MLP neurons of a small language model. Each row is named by its layer, matrix (down: output weights) and neuron, and shows model dimensions 80-143. Each number is 50 + 12 x the weight over its row's rms, rounded and kept within 0 to 99. A neuron's up and down rows have the sign that makes its largest values positive.
After each neuron's rows, "fires before" lists the tokens most often just after its 100 highest values on Wikipedia text that the model never trained on. A number after a token or word is its count.

L7.down323:27 32 63 49 32 36 73 25 34 53 50 35 55 41 60 54 54 54 43 41 38 60 50 46 50 48 36 46 40 82 46 48 67 44 53 20 38 63 32 49 42 24 35 50 57 72 66 48 61 60 32 46 54 30 37 34 34 49 55 42 56 56 51 68
fires before: "\n" 78, "A" 4

L2.down367:49 33 40 64 36 70 51 66 73 66 38 56 47 43 71 51 57 40 55 64 60 61 58 54 47 69 54 63 64 73 37 62 54 58 53 33 49 34 55 55 62 55 51 72 50 51 59 73 52 50 81 56 48 66 38 42 57 44 52 60 56 21 59 41
fires before: "ra" 19, "ri" 14, "au" 10, "ut" 8, "am" 7, "u" 6

L16.down345:42 41 64 49 76 56 41 49 56 56 44 48 64 60 44 31 17 52 53 77 62 42 82 49 41 48 35 45 54 20 54 32 53 61 56 29 37 55 78 53 47 72 56 67 44 34 46 66 42 74 61 39 48 42 50 50 57 52 64 54 45 53 66 42
fires before: "s" 25, "or" 12, "iv" 11, "ur" 6, "ure" 4

L3.down283:61 62 60 62 32 48 55 42 53 52 53 46 54 51 50 32 48 46 41 54 52 42 46 62 68 42 34 58 31 39 85 27 40 50 70 66 50 55 40 31 46 45 40 51 50 49 50 63 35 55 40 27 43 44 58 44 53 34 53 35 40 61 50 64
fires before: "ed" 22, "t" 14, "er" 13, "e" 9, "tion" 9

L5.down40:59 51 35 29 47 56 35 37 43 53 56 71 43 38 83 71 27 51 51 56 64 49 61 38 75 61 48 46 42 66 35 62 67 52 63 37 67 48 49 51 60 44 56 48 52 45 63 41 53 48 57 68 44 48 58 56 26 55 58 42 67 62 45 36
fires before: " |" 36, ";" 17, "." 14, " mi" 8, "i" 5

L18.down382:61 72 50 40 47 28 78 59 40 47 66 32 46 52 62 41 60 36 53 43 37 49 48 50 75 50 44 53 62 39 41 49 64 77 51 45 51 40 60 51 45 36 56 40 60 55 66 47 54 55 37 51 56 55 69 56 37 53 69 28 41 22 55 37
fires before: "u" 29, "er" 12, "en" 6, "s" 4, "z" 4, "her" 4

L2.down129:74 37 29 22 57 50 49 44 38 51 61 43 57 75 66 45 80 58 58 44 52 41 50 49 39 36 56 61 46 39 48 28 55 59 38 42 87 50 45 35 45 45 52 38 37 34 45 39 38 55 38 43 55 36 57 58 54 41 56 72 35 46 48 48
fires before: "z" 27, "s" 10, "d" 8, "mmer" 7, "il" 6, "re" 6

L17.down214:60 55 48 55 54 43 39 47 29 33 59 35 42 51 68 55 52 31 50 36 54 55 60 64 27 51 46 61 73 45 54 34 65 52 53 44 30 59 44 44 71 37 63 47 44 57 53 39 58 47 48 65 46 55 74 46 63 37 67 64 41 50 48 46
fires before: "s" 31, "ce" 14, "al" 11, "ci" 7

L13.down70:65 63 52 44 29 45 34 62 52 63 37 43 45 38 70 50 64 22 58 49 38 50 58 52 69 36 50 54 49 43 53 58 58 40 35 71 33 54 65 44 47 55 59 61 36 64 46 60 53 45 42 53 67 38 43 57 56 58 41 49 62 41 54 43
fires before: " |" 46, "." 17, " to" 5, " of" 4, ":" 4

L16.down234:40 29 67 49 40 48 63 43 80 38 66 39 35 58 46 61 46 40 56 39 41 39 35 38 37 71 44 60 35 51 65 47 47 52 50 54 84 38 45 73 39 58 54 45 49 61 54 35 60 67 61 59 66 84 76 45 54 71 37 68 38 63 50 30
fires before: " |" 48, "\n" 7, ")" 5, " 3" 5

L16.down122:52 58 45 42 45 67 40 50 57 12 52 38 50 50 54 53 31 47 49 49 76 36 57 43 62 56 57 47 48 78 32 70 58 42 39 47 51 52 59 45 48 39 45 65 68 54 56 37 39 44 41 59 32 55 54 70 57 34 31 44 31 56 40 59
fires before: "-" 79, "\n" 15, " " 4

L7.down309:65 45 22 40 89 60 48 28 48 62 41 33 42 33 52 67 67 64 39 58 62 63 54 63 61 43 43 54 58 49 31 75 69 62 29 53 71 43 22 53 47 51 63 42 39 42 48 31 57 57 33 48 57 42 44 44 75 47 33 49 38 77 45 43
fires before: "rect" 15, "ed" 14, "ff" 9, "c" 8, "s" 6, "pp" 4

L13.down374:32 36 48 24 64 32 61 45 44 39 33 55 53 51 45 66 47 46 32 41 51 71 71 27 51 72 46 42 36 59 79 56 60 54 56 53 64 42 58 36 41 49 36 52 25 60 42 38 65 50 40 40 55 56 38 68 54 46 63 49 48 53 64 52
fires before: "ence" 17, "ent" 12, "t" 8, "al" 8, "p" 6

L18.down220:45 31 42 56 53 62 50 59 32 71 43 65 36 63 54 24 26 51 41 56 46 58 34 45 57 46 82 37 70 54 42 49 55 50 38 45 56 52 42 45 46 56 37 34 58 46 51 53 49 52 49 40 57 45 47 53 39 54 45 57 50 59 70 43
fires before: "ition" 17, "le" 12, "ed" 9, "it" 9, "ative" 7, "ing" 5

L12.down355:53 54 42 36 48 48 43 61 45 48 48 49 52 45 76 47 56 51 33 49 57 63 65 53 70 58 40 59 50 76 61 58 51 45 30 39 40 50 43 46 32 41 34 55 62 45 42 62 48 55 37 48 32 49 70 26 37 48 42 29 62 58 52 33
fires before: " |" 26, "," 17, "." 14, " and" 6, " " 4

L5.down303:40 48 55 44 52 64 53 34 22 32 55 37 40 62 47 49 62 47 55 50 59 59 50 51 44 41 28 21 37 43 53 56 71 46 51 47 74 71 25 59 38 52 52 55 63 53 55 53 41 74 31 50 55 25 47 33 25 49 53 68 46 31 51 33
fires before: "S" 19, "." 18, "d" 9, "gan" 5, "p" 5

L7.down131:55 47 42 20 44 48 48 55 51 50 74 57 52 60 46 48 58 46 34 54 64 46 53 62 52 67 58 58 39 43 45 17 51 51 62 47 57 54 49 46 71 43 63 64 41 56 60 76 47 40 47 32 43 41 48 62 46 57 51 52 27 62 56 50
fires before: "p" 17, "as" 12, "per" 8, "and" 7, "t" 7, "ten" 5

L4.down276:23 44 45 50 55 40 59 68 63 59 49 50 55 32 40 55 53 57 47 58 57 57 32 60 51 37 52 59 50 28 31 29 58 54 46 55 35 67 64 51 67 38 58 43 79 49 58 46 56 58 60 50 65 55 50 72 57 44 65 47 65 57 50 63
fires before: "bu" 14, " in" 9, " on" 8, "al" 8, "a" 7, "in" 5

L17.down123:59 52 44 33 42 56 63 61 43 38 34 41 48 37 56 50 13 54 63 35 60 61 37 74 71 48 50 53 67 51 53 52 33 45 36 34 69 53 50 50 42 53 37 47 63 75 28 54 47 61 47 58 62 55 82 72 57 47 51 51 46 43 56 35
fires before: " |" 48, " of" 8, "vent" 5, "ar" 5

L3.down330:54 42 53 52 53 32 31 52 45 54 48 55 40 59 51 44 49 53 32 51 57 33 57 56 55 44 48 59 54 44 53 58 77 56 64 68 62 49 24 50 37 57 74 62 41 69 60 37 46 57 57 69 31 40 48 52 47 59 42 40 62 47 73 38
fires before: " |" 36, " (" 10, ":" 7, "," 7, "\n" 5

L2.down208:60 34 32 35 50 31 57 39 60 53 61 37 63 74 40 40 71 40 63 42 60 65 35 64 51 25 55 46 45 36 36 46 50 32 55 34 51 60 43 35 60 38 41 43 53 61 45 45 47 60 48 27 52 47 38 52 48 59 49 55 40 61 68 42
fires before: "\n" 17, "---|---|---|---|" 12, "ri" 8, "tion" 8, "y" 6

L16.down53:50 63 32 59 40 68 58 28 71 53 54 32 33 53 68 53 48 54 71 50 35 72 61 43 45 59 54 39 42 36 56 56 63 58 58 39 33 46 28 40 41 51 51 55 75 38 60 53 46 49 46 61 54 73 68 76 53 37 37 59 24 42 52 27
fires before: "s" 20, "ed" 12, "ar" 5, "d" 5, " in" 5, " by" 4

L15.down118:38 49 41 25 47 36 44 39 57 48 48 52 63 46 59 77 52 40 60 37 61 58 46 42 41 69 68 49 50 29 40 59 45 45 39 32 66 35 44 67 57 44 50 57 49 53 51 61 54 60 54 42 69 32 63 53 36 60 58 57 52 64 51 59
fires before: "\n" 33, " that" 11, "ide" 8, "s" 7, "," 6, "y" 6

L4.down6:60 60 51 48 49 35 38 46 51 50 73 42 55 69 66 64 55 52 51 54 60 58 60 61 54 50 56 38 73 69 57 34 67 37 57 63 43 53 64 48 61 38 48 48 42 48 54 70 47 42 53 33 30 39 41 56 42 59 53 37 17 59 55 39
fires before: "as" 12, "press" 10, "per" 9, "p" 9, "and" 7, "t" 4

L18.down128:49 87 36 56 51 29 37 55 52 51 70 61 44 65 30 51 25 51 52 51 50 41 25 35 50 68 50 61 22 45 44 51 40 43 62 51 49 49 71 30 55 49 58 31 74 64 51 47 53 44 51 37 43 36 50 69 63 31 75 29 57 44 56 36
fires before: ":" 34, "de" 8, "ck" 6, "ation" 6, " |" 4

L12.down227:69 36 56 36 49 40 48 60 77 58 45 50 68 46 50 40 47 37 54 59 50 51 45 62 34 41 49 43 20 73 40 61 38 58 57 68 52 52 52 62 62 55 50 65 41 48 41 11 73 42 57 49 71 52 41 42 53 69 34 56 45 53 52 39
fires before: "\n" 34, " " 21, "ide" 4

L16.down354:43 52 55 39 44 43 49 50 46 64 52 49 46 52 55 50 57 55 71 49 66 36 55 41 56 24 65 39 35 77 57 47 40 51 43 53 57 54 42 28 15 49 44 44 50 40 56 34 41 50 39 39 39 41 37 52 48 54 40 59 57 74 42 52
fires before: "," 19, "\n" 16, " 0" 11, " 1" 7, " 15" 5, " " 5

L7.down159:36 61 48 52 60 60 57 48 39 29 27 51 35 53 50 57 25 50 40 71 66 46 37 48 50 27 47 60 32 37 48 64 60 30 49 48 63 50 47 43 22 67 50 67 35 49 46 47 46 39 76 32 51 63 57 51 48 54 52 31 55 68 42 60
fires before: "s" 31, " is" 9, "t" 6, "\n" 6, " was" 6

L18.down277:48 51 49 56 48 13 63 70 38 58 54 41 51 39 65 51 56 46 63 58 50 58 42 63 41 48 24 42 49 59 22 54 73 49 62 34 53 63 34 29 58 66 30 68 61 35 48 63 64 63 61 57 57 60 56 51 61 53 34 57 64 44 44 31
fires before: "or" 19, "le" 9, " life" 9, "t" 8, "er" 4, "est" 4

L3.down55:50 65 57 58 59 50 56 42 40 73 34 36 34 48 53 49 43 50 54 54 66 56 53 51 56 13 45 53 40 50 57 72 61 45 36 65 73 73 52 52 46 32 46 49 64 67 63 57 51 51 62 37 53 69 50 56 39 63 37 39 64 43 67 21
fires before: "er" 11, "west" 11, "east" 9, " of" 8, "ver" 8, "od" 7

L7.down182:67 64 49 51 39 48 62 47 34 51 55 45 48 64 37 55 85 38 41 52 64 55 50 52 63 59 38 53 48 64 45 36 87 40 52 69 67 41 74 73 46 39 46 61 52 43 73 62 45 50 56 47 48 31 63 56 48 36 49 49 28 62 60 48
fires before: "p" 20, "as" 11, "press" 9, "hi" 7, "ec" 7, "per" 6

L15.down49:40 20 46 20 65 56 47 45 45 68 44 57 68 51 38 56 48 51 44 64 56 50 52 54 64 41 42 53 62 44 45 30 58 32 48 58 47 55 40 62 59 35 57 55 42 48 57 44 39 59 60 79 36 64 51 63 58 66 49 45 47 54 68 38
fires before: "u" 24, "i" 9, "an" 8, "o" 6, "un" 5

L16.down277:52 59 64 40 40 41 50 60 46 66 43 50 50 41 50 63 52 68 51 43 40 33 32 52 41 69 68 69 33 50 42 61 51 39 36 40 47 58 34 48 44 56 36 50 50 24 42 38 57 43 78 54 61 38 62 50 56 57 63 75 61 34 50 47
fires before: "s" 76, "," 9, "re" 4

L5.down326:42 65 60 53 40 44 60 51 40 39 34 32 48 51 52 52 53 56 34 71 77 64 28 28 41 45 36 53 53 30 59 63 70 53 42 63 71 40 69 57 50 39 48 48 66 47 57 48 59 65 74 38 57 43 50 54 47 46 68 65 45 49 42 32
fires before: "ver" 16, "g" 14, "bert" 9, "od" 8, "d" 7, "t" 6

L4.down166:46 33 79 49 53 55 35 34 68 68 38 44 43 35 57 47 42 33 48 60 54 41 55 36 53 59 66 46 41 56 52 34 61 57 55 00 31 53 60 53 63 45 43 45 82 41 31 47 50 59 52 58 54 45 44 37 40 64 55 60 41 48 48 46
fires before: "s" 23, "ject" 8, "p" 7, " in" 7, "g" 6, "st" 5

L8.down259:65 59 44 21 58 53 46 62 39 49 78 54 47 55 48 53 41 42 61 58 62 43 47 39 40 46 57 54 43 47 45 41 54 48 35 45 32 45 48 42 56 34 48 46 60 25 28 65 51 47 59 79 61 69 50 54 40 53 40 57 67 42 48 65
fires before: "s" 72

L13.down77:66 65 40 23 43 63 38 42 47 59 38 64 45 43 86 28 58 45 41 59 68 66 58 53 51 34 43 55 27 48 48 53 58 50 50 53 48 61 33 53 43 62 62 58 53 40 53 64 36 53 42 57 41 52 32 63 70 62 50 53 49 52 47 40
fires before: " |" 44, "–20" 11, ":" 9, "'" 8, "–" 5, "\n" 4

L2.down233:57 36 36 70 47 33 51 63 26 60 26 38 72 50 63 43 49 52 43 51 67 55 54 51 65 64 39 71 61 76 28 50 61 47 44 51 39 34 31 46 48 56 31 25 71 44 35 60 35 66 62 52 63 42 34 30 52 61 40 53 47 77 37 65
fires before: "rect" 18, "ed" 14, "g" 10, "ff" 10

L18.down63:35 41 54 28 39 37 51 58 39 44 59 62 67 49 51 41 33 44 38 78 49 45 46 65 63 49 33 37 44 59 54 37 48 59 48 60 50 73 58 43 59 61 46 64 46 51 43 50 38 46 54 54 46 51 29 44 62 73 54 45 52 57 83 55
fires before: " was" 26, " is" 21, " has" 6, " " 4

L7.down82:55 55 47 36 55 46 55 54 32 60 56 46 47 47 34 34 35 51 51 41 75 49 54 54 49 71 38 71 40 66 30 44 67 49 59 41 78 67 54 51 59 34 50 51 39 53 37 56 54 48 46 59 35 62 41 53 31 39 57 55 37 46 59 31
fires before: "e" 21, "ec" 12, "ot" 7, "an" 7, "ring" 7, "o" 5

L5.down83:53 53 37 52 38 53 33 67 47 52 62 26 43 59 57 51 65 43 38 67 78 43 51 57 50 72 40 13 53 27 62 89 55 61 44 50 44 24 45 48 52 46 56 40 45 68 45 52 58 65 38 44 60 49 61 45 48 51 41 64 57 52 55 41
fires before: "om" 18, "d" 11, "al" 11, "s" 11, "an" 6, "f" 4

L15.down289:46 42 58 73 56 52 51 40 47 62 64 37 74 56 57 41 66 59 41 59 46 73 37 36 38 50 50 60 49 52 60 47 55 45 46 59 16 59 53 50 58 61 43 56 42 53 46 69 40 52 62 40 49 71 37 48 47 42 36 47 66 70 34 33
fires before: "le" 17, "or" 12, "her" 8, "en" 8, "u" 4, "ult" 4

L5.down37:60 58 59 26 41 63 45 40 63 47 61 52 58 62 35 47 62 55 66 45 41 48 52 46 54 39 45 44 31 43 43 71 71 67 54 53 65 51 58 56 52 53 58 42 60 51 41 22 74 51 71 36 47 47 50 47 38 51 43 33 54 33 42 52
fires before: "S" 26, "." 10, "d" 9, "ed" 8, "K" 6, "p" 6

L2.down136:55 52 44 26 39 49 35 48 50 81 54 56 53 63 53 26 55 34 41 39 53 53 52 45 48 68 47 53 39 20 35 40 54 46 75 39 45 63 53 72 59 41 52 42 50 50 64 53 62 55 52 36 63 53 47 51 43 62 53 65 62 62 47 50
fires before: "us" 16, "p" 16, "pt" 8, "s" 7, "es" 6, "sa" 6

L3.down113:47 35 60 39 19 59 52 53 57 50 63 37 59 63 58 36 68 60 49 60 58 54 46 33 47 42 44 53 59 46 61 41 58 43 76 51 73 47 52 49 73 60 41 63 34 40 69 53 38 65 38 41 58 43 47 45 63 28 61 39 60 50 56 52
fires before: "ed" 40, "t" 9, "ing" 8, " the" 5

L13.down193:51 74 51 44 33 51 44 49 51 53 72 49 32 58 58 64 64 30 36 67 48 70 37 56 57 46 44 47 48 70 53 66 49 62 52 53 37 51 80 58 42 39 49 51 28 42 44 45 37 60 61 57 35 61 53 69 60 50 66 52 57 51 49 49
fires before: " |" 29, "." 18, "°" 11, ":" 6

L14.down202:36 54 52 63 50 35 45 41 43 60 66 29 60 28 53 33 39 28 52 55 44 52 45 44 45 45 61 59 79 60 63 45 38 48 61 56 46 43 53 45 37 47 40 35 50 51 35 45 57 29 45 66 59 43 51 42 70 53 45 52 24 35 50 53
fires before: "n" 29, "s" 24, "al" 6, "e" 4

L15.down226:49 36 67 48 57 58 65 50 49 54 53 49 46 50 47 39 56 39 43 66 54 50 61 71 63 32 38 58 51 47 40 30 59 63 44 53 24 62 52 39 68 75 39 46 36 66 73 49 61 41 53 48 57 58 51 47 58 66 57 58 14 72 62 36
fires before: "p" 16, "t" 15, "ten" 7, "ch" 4, "per" 4, "hi" 4

L14.down125:44 63 57 40 44 57 44 61 47 35 55 60 42 72 57 34 47 33 50 27 39 72 46 76 27 48 62 57 65 37 31 50 38 53 45 58 59 61 30 52 40 55 52 62 52 37 49 45 45 57 73 63 50 67 56 75 42 42 46 50 52 65 43 62
fires before: "\n" 55, "s" 10, "." 6, " of" 5

L18.down48:46 61 41 46 42 43 47 51 57 63 50 38 47 62 61 35 64 39 42 42 45 41 44 52 59 35 36 51 54 45 36 68 60 47 61 48 50 77 43 44 69 46 57 57 44 51 62 45 56 60 51 38 55 47 60 53 74 46 31 64 66 51 28 43
fires before: "d" 19, "al" 10, "k" 8, "se" 8, "s" 7, "ally" 6

L4.down23:40 81 52 37 41 57 50 61 52 40 30 53 56 52 36 23 74 52 45 34 43 30 58 46 47 62 53 63 56 51 51 46 66 54 62 58 66 74 66 43 49 46 53 52 45 45 53 31 49 59 36 56 30 49 64 57 55 42 42 57 42 48 58 58
fires before: "st" 15, "an" 13, "et" 10, "s" 9, "mp" 7, "dge" 6

L12.down177:60 42 58 61 49 45 64 61 46 58 52 46 49 42 47 67 42 56 41 53 50 48 56 62 56 55 50 57 52 52 39 99 43 40 58 55 62 60 50 26 66 33 54 48 51 58 25 59 58 40 50 54 37 57 61 49 50 49 26 51 30 42 31 32
fires before: "20" 30, "born" 9, "C" 9, "B" 7, "S" 4

L18.down108:41 34 39 46 37 44 57 59 44 54 49 67 71 67 58 20 39 38 42 77 52 49 61 53 69 50 32 34 64 45 29 57 62 90 61 38 66 41 75 67 50 34 30 30 42 37 33 46 30 44 64 51 39 57 78 36 52 44 38 53 59 34 56 64
fires before: "s" 82

L4.down20:45 35 57 71 48 50 58 41 53 69 51 53 56 59 57 72 32 34 54 45 50 54 57 77 77 54 44 67 59 78 36 61 44 61 47 43 63 16 62 56 32 71 45 66 28 52 42 74 42 66 64 50 51 64 44 46 53 39 54 57 68 46 50 49
fires before: "ra" 20, "ri" 14, "au" 11, "ut" 7, "u" 6, "am" 6

L15.down279:60 63 83 41 32 37 47 33 46 63 42 55 23 59 65 47 52 57 37 20 71 50 50 45 42 59 33 73 51 56 54 61 50 57 52 38 45 56 55 60 28 59 47 59 42 32 58 50 49 71 50 28 41 37 70 29 32 49 27 16 70 54 56 40
fires before: " (" 26, ")" 23, " (1" 7

L4.down271:44 38 43 54 37 31 72 35 30 61 34 60 54 56 35 72 53 85 43 54 32 41 51 33 50 46 53 41 58 55 51 56 46 54 35 58 67 55 40 47 51 31 48 82 53 36 53 46 55 60 52 52 58 44 57 42 39 53 44 53 61 37 28 37
fires before: "\n" 56, "S" 4, "P" 4, "C" 4

L2.down32:74 44 53 69 57 54 59 54 57 67 48 55 46 47 75 51 71 45 64 52 60 45 37 52 55 67 52 36 73 32 60 53 57 62 59 34 36 44 58 42 62 39 52 24 49 40 45 46 57 45 44 47 43 54 50 50 55 51 43 54 35 64 44 38
fires before: "ing" 12, "ra" 11, "ed" 10, "re" 8, "qui" 6, "ade" 5

L7.down144:49 27 29 25 51 36 57 37 67 69 61 39 41 43 64 34 61 42 25 54 49 42 51 32 60 47 31 41 16 51 52 70 77 43 45 70 37 34 37 51 48 36 45 57 42 55 52 50 50 60 29 39 65 32 57 46 65 41 48 43 46 39 50 46
fires before: "om" 26, "st" 10, "n" 9, "d" 8, "s" 7, "fer" 5

L17.down382:73 47 48 29 48 61 61 42 41 54 56 41 44 56 47 44 55 72 55 38 49 36 51 38 60 42 49 76 44 72 44 64 48 64 63 53 42 58 48 54 45 47 43 44 26 66 58 46 64 55 56 48 56 58 73 45 65 40 12 56 35 71 73 66
fires before: "\n" 45, " of" 10, "-" 4

L4.down104:49 43 50 54 53 10 69 64 56 53 29 41 35 39 56 61 55 55 62 53 62 76 41 50 49 43 51 61 64 39 38 61 48 22 30 36 30 57 36 56 54 50 55 35 60 43 58 74 54 52 46 49 40 60 41 31 44 66 57 63 55 62 44 59
fires before: "bu" 14, "al" 8, "a" 8, "n" 8, " on" 7, "ial" 6

L8.down129:45 35 55 41 37 63 52 75 37 35 53 36 67 63 38 35 32 48 75 68 49 56 28 59 44 49 39 43 47 48 54 55 44 50 36 45 40 35 49 32 63 56 60 53 64 56 38 53 56 38 63 54 47 65 56 55 49 30 51 42 52 69 46 48
fires before: "us" 18, "th" 15, "ar" 8, "end" 6, "an" 4

L17.down261:39 49 49 44 55 53 41 37 55 51 57 48 28 42 39 36 37 55 56 35 36 59 35 69 25 35 24 48 47 48 51 65 59 49 42 61 40 44 61 57 45 58 23 44 64 41 46 45 44 50 60 48 43 52 57 57 67 37 80 61 38 48 44 53
fires before: " |" 52, ":" 9, "es" 4

L17.down65:57 40 54 67 17 70 63 26 47 56 48 44 37 56 54 34 37 69 48 62 40 51 45 40 55 41 54 34 54 64 49 44 33 44 49 40 42 39 67 52 44 35 37 36 57 59 45 49 56 56 46 64 52 43 64 52 37 69 43 40 38 51 67 43
fires before: "ed" 38, "ing" 35, "s" 8

L4.down340:31 74 42 77 61 70 53 43 34 46 66 39 50 66 55 37 67 65 45 55 71 37 46 56 51 45 41 62 69 44 21 38 62 40 47 31 43 50 61 56 39 44 52 40 38 43 53 44 19 63 51 58 67 45 40 68 47 35 42 47 52 53 26 43
fires before: "st" 18, "d" 12, "e" 9, "do" 7, "s" 7, "f" 5

L4.down168:50 71 51 39 58 49 59 46 34 38 31 47 39 37 33 49 48 65 37 48 53 63 57 70 62 57 42 34 56 45 23 40 49 68 64 48 55 45 45 40 63 41 46 59 58 43 42 80 43 40 47 56 61 49 51 60 29 36 43 66 30 34 46 51
fires before: " York" 25, "ug" 8, "al" 7, " |" 6, " Z" 5, " J" 5

L18.down246:48 42 48 28 75 49 54 54 51 39 44 35 43 66 55 23 29 35 56 63 49 49 37 51 50 73 41 49 46 32 62 57 44 48 67 29 54 22 35 63 62 75 49 30 58 34 42 49 67 48 56 37 31 56 57 29 55 36 48 56 44 56 38 36
fires before: "ed" 40, "s" 19, "es" 11, "ing" 7, "d" 4

L13.down203:49 38 49 44 33 56 53 31 53 63 57 33 50 55 41 54 46 38 51 61 44 44 44 44 51 46 55 56 39 97 59 44 65 55 64 56 51 56 35 63 50 48 39 48 53 58 37 45 48 61 47 70 43 54 47 43 49 46 34 38 45 66 52 61
fires before: "\n" 71, " " 12

L5.down12:41 57 57 55 50 36 40 59 48 46 81 51 53 50 51 65 54 55 34 34 41 67 59 54 58 71 33 54 47 73 50 50 57 42 37 47 38 45 62 43 69 45 48 38 35 62 47 35 68 53 56 53 61 27 44 37 75 33 43 75 59 51 48 48
fires before: "t" 22, " 19" 10, "e" 9, "ent" 7, "ti" 6

L7.down305:50 63 32 42 50 50 41 54 41 40 71 34 71 40 62 58 63 54 53 34 60 43 54 51 29 49 51 55 47 65 63 58 46 44 35 53 45 56 56 30 46 57 52 53 60 48 45 21 25 50 38 53 52 46 49 54 52 52 37 33 43 63 57 66
fires before: " |" 61, "\n" 20, " /" 6

L3.down371:62 53 58 66 79 55 46 65 70 71 31 62 34 42 51 49 47 54 68 54 62 51 49 55 38 64 64 50 60 57 43 49 46 62 38 62 50 47 44 65 43 59 53 44 41 62 46 78 48 34 38 53 49 37 61 32 34 58 56 42 69 27 52 45
fires before: "ra" 20, "ri" 15, "au" 10, "am" 7, "ut" 6, "u" 5

L4.down275:56 36 67 39 67 53 41 62 53 62 52 57 49 55 23 40 42 27 69 57 30 49 45 56 45 24 52 35 58 39 59 52 56 56 33 46 58 76 46 50 40 54 40 36 67 48 52 66 45 54 27 47 50 61 76 42 63 40 54 43 61 34 68 30
fires before: "S" 20, "." 16, "k" 14, "d" 8, "gan" 4, "r" 4

L15.down191:57 45 63 45 60 55 71 37 65 27 35 37 39 34 46 16 61 63 59 61 49 47 65 57 48 40 70 39 42 56 58 60 57 57 74 50 55 62 39 58 69 34 50 52 53 46 50 36 36 54 49 43 21 34 52 39 62 31 49 60 67 50 59 56
fires before: "s" 58, "\n" 15, "," 13

L16.down76:26 39 62 20 36 48 52 44 54 37 55 68 51 59 50 50 71 51 63 55 38 55 58 56 38 28 46 34 37 47 83 49 42 50 51 55 32 53 32 52 57 82 63 41 61 39 44 62 58 49 59 72 52 35 56 56 54 46 34 60 54 45 62 46
fires before: "S" 26, "." 10, "ab" 7, "t" 7

L4.down59:36 41 54 39 51 58 59 52 46 45 40 44 29 45 35 50 43 46 53 51 32 46 73 44 49 45 60 53 73 22 35 75 54 58 50 41 47 45 54 44 41 47 40 50 44 49 52 39 66 40 61 57 43 51 81 36 42 35 40 55 27 64 51 61
fires before: "s" 21, "ad" 8, "se" 7, "ed" 5, "ck" 5, "ute" 5

L12.down167:32 46 40 42 45 41 54 37 28 66 64 44 36 51 72 57 34 45 62 77 54 56 40 60 43 44 54 50 32 56 53 64 31 63 36 55 42 49 56 58 79 34 59 53 63 35 27 67 51 38 52 39 20 42 51 54 48 42 28 40 39 42 64 31
fires before: " |" 51, " " 11, "×" 5, "." 4

L7.down5:44 49 45 86 43 64 58 62 55 39 46 40 48 53 59 36 50 60 52 59 60 54 41 65 40 83 55 43 58 49 43 50 57 55 53 73 44 50 55 67 47 37 52 45 22 63 53 66 48 49 57 60 55 57 38 58 57 46 49 67 42 32 59 24
fires before: "ra" 25, "ri" 14, "au" 10, "ut" 8, "am" 6, "u" 6

L5.down191:30 56 44 30 69 58 57 63 41 49 37 56 30 45 48 60 41 54 52 55 71 42 48 45 50 47 50 68 28 75 49 69 45 40 59 34 54 63 64 63 37 65 75 24 51 60 64 49 54 41 50 51 28 73 67 45 58 48 47 40 55 56 60 58
fires before: " |" 46, " " 7, " S" 7, " For" 6, ":" 6

L17.down82:46 56 46 62 54 46 56 53 38 65 64 44 42 54 56 36 59 27 50 69 49 43 51 71 45 49 52 44 64 55 48 57 73 41 35 49 59 54 24 51 44 40 67 50 66 75 45 60 61 49 70 59 42 43 22 63 37 64 46 33 36 46 57 60
fires before: "p" 22, "per" 10, "press" 6, "ten" 6, "t" 5, "hi" 5

L5.down213:46 56 46 25 54 58 63 63 56 42 63 32 56 54 55 57 46 43 57 47 44 58 53 69 45 49 52 30 46 53 55 31 55 72 57 51 57 41 40 39 45 24 24 40 81 67 57 67 39 58 58 38 47 60 57 49 48 33 59 37 55 53 30 58
fires before: " York" 24, "an" 7, "ic" 6, "e" 5, "ing" 4, " J" 4

L12.down244:64 64 56 38 46 62 50 60 32 29 37 22 49 60 38 58 56 34 40 46 87 46 59 51 50 32 51 31 60 54 61 56 39 35 64 54 60 32 37 56 49 39 49 34 38 23 46 35 50 40 52 55 56 41 61 60 66 52 44 49 28 70 59 48
fires before: " is" 28, " was" 18, "c" 5, " " 4